MLP neurons of a small language model. Each row is named by its layer, matrix (up: input weights) and neuron, and shows model dimensions 0-191. Each number is 128 + 32 x the weight over its row's rms, rounded and kept within 0 to 255. Numbers have three digits each.
After each neuron's rows, "fires on" lists the tokens most often at its 100 highest values on Wikipedia text that the model never trained on.

L2.up720:167108144151133167108116099121120169201176118135157153104169159151138118130142123099136135178133143164117175187100127152171100138136122094100114118149151145083142134142094048079146131163138080098130132121163134162135157108106124061170170188051127125105118086132095118140155109125121130128121126103111146187127168146091149149147160096126084095116150168111169128118122161142120171198116099169081115069153124129146094158152107139125172144133133136108105110155118151142092067153073159169087075149155081148155105206130092231136207098043104177145122128169161143072093155123148084084
fires on: "0", " non", "-", " High", " Human", " minor"

L3.up30:101126107148127153072125161143075125135120133178062166109132174161104174185108120175092142070114140138101128184183126104135156167145113124111131108161145103130140146103128167143131109112094132129155173154142068114158159133125157118130132101149105170113067126147197190166063166160125119153073066151162179116170146129199088131068138139120112131174125119149131111122119042138098104141092080144150121106126056157123127168157121105159067125082173109114186135158098084135098122117117126189191177154191139083154108132155117164146129124129125093113161093057105170140126050137113154153
fires on: "s", "al", "ir", " national"

L3.up235:164095135112150140141151115099082129138151093072105108149134155122151200155142180135173167173154109155168110087154101159131087151170189094146133084138147145115145115204151174164076140101173124088139151162128120092099137130158138135131196150015159106127136116136157102161095126123103115086133093120113148120154146155067146145105143113124167083100139096165141102118166169186150132097108136140062160120100167087129118110144057184092130166120091167121150121089075103194165136122141160134170087122125173122177128133075163153177105054099106154131099060112124067107072135126149120107
fires on: "s", "er", "fa", "le", "mer", "fe"

L3.up528:052145126104165153144082125065120139134088171061142106081125058157115133103142121121144084160144189157151095152153114115151218100163113105098184133106201105088113125143115132095125064147121127156151163084132177111157106113112184178135091087162075109096144174147073120166110125171145110094127177108082151089069105161155088094137156112100061158143123126169109150172143134188105146126155135137181103115115126095131091144132144199111103167126153125081176107140166071154118100157153143113105147106198122084079153158122139083109137085124111079131057121147101099157147123128118135136
fires on: "t", "st", "ut", "ent", "et", "at"

L3.up445:178093157144189121129097101086145100139152077169148106185150141141095105127127117152122170102127165119127110088116131161102141187102095140182190117181134126090160137116094098170098164123090097140153137114173166074133103131154130048182054151204072132160182169072159156089140143098098128137042151142141133108148180094088088092107144161124102138139149131109126165145146139081149145122131151184118096164088142130156113155118084128164111091075123108114163153128158171096088200131076162134169168155041112156133108115133112148113151115144122092111084133137121152118041088109128121148
fires on: "g", ".", "e", ";", "ol", "ge"

L2.up423:095160119126111121150160137168172157112103165099145137104130098171168142066169171143086168136150118170167175131153169123138169124126073106145107111148128083068126079153054104170199115192123098070106181110125132129098062185055109177097103116176112145149079135136139112129162088144183136123109176152147153109153174101113112130101117131091120121182134103170077137120153130153115116099120138131074125178135168155171158204136103115112138146153142139103114109134113073150120140094085150128126107094111119110145129215117129113070129157130155171140185111120103104138192178102046172089
fires on: " is", "e", " at", "5", "7", "ul"

L5.up414:125126120137096101128129116110138148092082186168034117106113103099153114135118125102167169124183100146083126133051100140148135119166181061106125104175145151129149122062150075138199152149130076103127186145160141104085171104163130122162095137192171119052124177166171154127118127159147126115141089180156134141121118113130130131197136081063110137146156092191158145164127119225087138166099115085079115112122111115148111114129100126185090062114116210142134158107065143082160105118111120174142139128123086139129130102182135126118122126123102087139110121133124140176119115174095136084
fires on: "y", "'", " =", "n", "s", "or"

L2.up52:131125099175136142079124183154110135182135073175142108114131073146149154175133117156125135148083170200156135095118234116123115167114133129118174115174129130170097094125160110166079130131112104166131108121129104189206105144151192191110148142119056093062154213161144139164103169131159112152132111097094142065070101128093100077120130067148083126121154122153113158183120098149151120131110124166133109089109096099129132114111154108134094086118147174073140211125135105123158127140093189080128127123142106137142061154116159165136099101147116098162162097091089122159158107149149123151
fires on: "at", "th", "st", "ar", "ant", "em"

L3.up930:079153154160099054181170107121169157114181125073110112175175113106096142151170108133146051101150114147147104126182154156121163101159133097108114076128094157136087123124092078148136070156094142105158157052158133127125143149110136135152051113109078090106166134166138119155120179106152028096085146129133077106141167122139166118124062126091150124136149077153148099163110116102157087092099141105094125154139089142084095122140101123157105126123123173087117064102132121082169180151148205138140127152148129128142066117168150169100151086151109164173167133096142196124112133187138132091
fires on: "s", "k", "th", "t", "ation"

L2.up633:082127134157083113128165108128106166134126163119106165126122124109200158098160120168139150105167181151146082153185127118130154113079177146173164183149149108099056117155040109124109135159122167110169149147182129107137168086135181109159134094124136070161110155158106188159147087171138094152144132121073130152190094103127113090139059099054121153130165167126064133178185086136085125152081143103178105196061124110120124172127091117116077162136128120170122151107112106166132117136145149151114152146156173183126111149154169111098136072130104106073087148123138105125179177136125091104
fires on: "te", "the", "k", "f", "ut", "as"

L3.up71:098143092109134103130121146161148119164110076162069183079132075118096114155158169098108124100155134142117112103115083147155185112147103122126175154143145099144127120101094101093110126157121117157164117113121195214183135133122173126120137124157077168040135140115123104124113177173149140144041154147091141121103092187064105078100176118106101099103159150205114155134131176156120131130075121090068107114115118121177142094192147147132136028045170115125147147125130097148159125159125099199117151110100148097133160147075140143092153104138128155120122149156161118099144175128088132068
fires on: "d", "ib", "st", "t", "ab"

L9.up757:152136107094205139116083157200144145127141103171062145143141105113168117143181153120130131135076160142144193127149109108116128044167135095099164054154145150151058101094134099131148151132078169158149105137134104115047112138130049147080137084107149134180146122144186169115123130133134115115148141149073166138155101099103158129148100115054179152110138151106068120127097113120123104134165135104170107111100106146176129129144140066128072142162151119093148093165125115104054161082127116176165111087136119160198151178174139155140100138025131116132137146145147190123131118132115150109
fires on: " ", " Ja", "sexual", "ju"

L8.up659:138127117085083133135046057077093082103098150169145162161118175144135155177183106159134118127138114153126130155130121202106066157126144161084125147155112152034167117096145112117113160144068120144190116179128088143099152091157108165121117161135178140097128149180114115105144156142118094067168184173089111227144164137109175173112157095059161137099129106141117158178126167132124126098130125114172172148118116096120162136149107123111168191088142141126154141141157148117085061108174122100083144108144117120116126122137100204147094113166110122144114165076176154141186125137144141097
fires on: "s", "ers", " teams"

L5.up21:066130169137082108163116141139176140164122143136150085154159134132124102103129190088100146125107192121108144132194128103096121146119131164122071148119130140159132119131135143071144115104115106103181115142154119144123163074129167061145120142139131152140056074155134094151072074125164122079134096118090158155130154110160157090143135088121101138120160159086160142110131179144148138169108125084139102171170093100139096116082149204157041084125086103191152129128121100097122062155092118119057157152097120137138154081125144203131122131122106200125126097148142150113002162162102096147
fires on: "9", "°", "0", " There", " men", ":"

L3.up762:080069142168151121136102184150136102105121182152097144143187160137152115146141132106101125129172096162065123109130093089092139120135131153152104191180133083141063151091064081120122109204092086112164073156114187089134144111122186117185108142173162190204133116149154141157133109120151118151111129146185131145128127116148118179138114088066123150117110136125105148147147095151122122130101141042154134195124104153154179193168134120175138093138105131096117179163071064096141121124128172143147189144124161078123133152165095133107148114099151135118136073142068189131158141109145177093
fires on: "s", "e", "p", "ed", " is"

L2.up638:160100140128196116148148079140131120087141065146130132112130095115105161180125175118109132123075154134186139185130124131108098146119130146150099141161148121185117103167148072070162158112109152165101160200100138147144168098143083091144101122088116171137123088143111180157095070131212114095102145146107134144126102099210078159152084182169181161128135196161120094131102101134124106126071177166168156110117133144097131153131083149138107135112139110095158072101163193078100111103123032171176143171196114099139138164102113104110129100114101088142172173116103119135135121152164095158
fires on: "c", " V", " Mc", "ph", " McC"

L8.up419:190182102100127070151132083106205123092107100162160157162130117113176114132154130153126117072141187134159105130145145167123122143142124170041126151158144111142202119152118099109135146107063113113154133152153181170100190059133111120099107171161131111149120190175140145119161167077143102068145166170117122191171158087141147151062119119082154130114176069163131139187135137144138110052095125140157148180110155116120146143117190111068173174132130143182132096123199104165096112142080169164145118146149124144161124144090103153134111095132131119113148122094145113159167133115090157073
fires on: "s", " others", " there", " buildings", "es"

L2.up801:047107135135169147089121134176150134140160145156150156149131084196086174120165122120096051145077147088114173131125151157116096125123118100182095150134178134119131112114089135148098088173114117154126108097144131196180129164093125133132131125105079140112137139169053171113050122111119104095113150134085165111138088131127160115102170095132102077072123057154193171138103091124177096154110125132098121164062069091099143124180141118121091137105153129126118116135111054142117154138178169151104172173142125127162171225126088101094075062119104160159169144163127127123153127150155126102
fires on: "ent", "op", "at", "lip", "-"

L5.up709:151127084128057133147136137164189180107144135098099134126131161142145126097140159103136136158151124146124117071143162187118079144147139128127128129099088071131098118122161167197116205076136155113184112110156112145115162128073172164105093125137187149072158132080120156123096164123093157146113120095118149118181110102064158116145146124148113153137124127123168056117137154058120120025104102118118117101066101122137129050124153133055139112152052102158143060167144155141107080145150158168178108174163198123145102094121154140178133128116117134134144126131148185172152124078141173168
fires on: "ed", "y", "s", "er", "^{"

L9.up924:111134063148110105101141118061182139087077136153047130220161147170144128121161167114173124172067092124089124084127103168175106164131144116140144097087165143153096148184107139125155152118128150141052134152133157117144071158091205097134122128073070050124131132078123121147112086084160075145124117107112188147114092111128146127191164118136073075154133060146128139164178150106110155138119141103139070148084097099145129144124136109164176151077118148108132157147136174137173081144083137113173151163133088140130156090147108082119115148156107072174126108119122106141121137139088148175
fires on: "ly", " it"

L8.up299:097191147161134095070151151175133127129160179104126175086157112152094110144147085171166098154121130122116141106158124170104149137184121139133121097112168128076118110132169127101125139153119095129138161136101141187117140079145116136152131145169121123172142097217158106149158117145159185171084196121149079076110134100093143108104090086107133107163166108087084106097136105101090100123175176164129139096138171152107040140128120144142130206117164199161108134100076099127157143086097113208159130205124143107132155116168184139148103124082040125093155075127148099160159139113176120152
fires on: " an", " re", " that", " Tho", " con", " Re"

L9.up878:151099111111138126133085145114134097110119129124183105166193026087131133083124136063130131140121108108184117088095152080158131147116156156119154100128157093114179115147133050143173159129129164075127144120179105124114116155170141106156081106117146135132065120085126114145154094112113139143086133145120136118097134158120201148100132137172068167123063068175153043225137150129132133065192155105145103107078147158114126159114140109154135187137145129114095178143124215124076114124127164120106142167101129142145169100123130074130136115184177197113127148117146123129101153056129141132
fires on: ".", "2", "5", "1", "0", "8"

L2.up36:124179142108092133163122120134165155183148131149096127128097171081195126094160104139092119126080084086124123099146083116108155153061127175085113143111161162166129129130138108112166106073112122104117105120102140118140160123133101163073181086134170102153163145139216130049127066127148098116092133109098158131204121117030141161149160138172155109126192127179101088120149123176144147078120149096078180118159117109114179135061157123184128060088097169137139152119138132129128161112170151109127112141146195179152104196072122132123128143098092146114151136104177125137125143180138150081
fires on: "1", "en", "m", "R", "le"

L9.up587:141100107135103088152076099082094167101108141135137124103117164119139136129182140122135149163140133105128119131121147223092067172118141190093139159152145133110106113114169118140120066155148092077108078106141157189142153116109091108098154136086101134180157116118125155097107135112129114097146162153135168139150120088096190156044158126048128132133109085116155152170052169122135065070060113103168148115027101131150192090112139112147160185100126099195092094116164049158092107094143154150129164115113135138126084099140116144115089126122081096115139155130153148171158101110125165100
fires on: "s", " both", " others"

L9.up49:081146175106149148123174131096142131107130131158031173169132118108111117166163136222099146174127128140103110147133164140067104116118145141139162079092130076129103147095112136102189098127095081153059126171156112073063117147127122089165112168137163107132057120157168124173114123149110100132094122147104117105157175081112202122124114184136147093134161077166109142166141084129169138133062123079114103152119128138134053111122170097123134150110146163162124159144140105118165129072133185126182097150144165101154137049185090165122106123138055071160162124121109123174135134132156097154
fires on: " an", "ly", "s"

L3.up548:078097115107158127146146140168198131106087157114111129175161070176118124123092150139173118134106183105053182100151129114135086133166152189174122070145115214149107079141171110147126125108140119126113083142144120127153132110162095123106123078068094136057134127175163202059129130157199069101121187171155104175157133136137086164108113124078151113140144136116112105099111140120163080102099177168074123207083162161140117099129162109055097094127118130156139120084125106112105114138100105160140123118116123094144191095120066151159165133159148107103099188163152142125145150110145151130
fires on: " name", "–", "ed", "ly"

L3.up799:065128157125179104104137138130082132142142114123206155167134198166111164156128094137163131149131122086166113124191120133172136184184097074086144086092119160056105043128091086128080109067195098159118121140094109105165073100155165162150189130145152102121197131083140177158091092128118079129142129098121113115122155119127126105133135114124147135095138147106123139105116163140156117109126100182130105119084110151140158133110105087100144135128133056155130151128109129135164133180095096117109049143129092058130111150115112169116189089103120157125124049138120198137087150089126093057
fires on: "ly", "-", "0", "er", "ist"

L5.up258:152120142119113146167100108096133137134131097104146111123140102136162124074121129109099082151127151126131132110103121132164118158115140127104099093131167135148134075153090097169149095130132163099139145170118169138121139120112137112135056106097170149116115147169191059105105128156085147129116169166124142160157105081174115162011073135106111177162096124112080086174113086135112101119074089185129114120154127099151084158168138116145110153220154124039055190126141112151102114149095157061109089100103117137135143131182087123146134090188131138169104167205192135159204126105139174112
fires on: "0", ".", " St", "ro"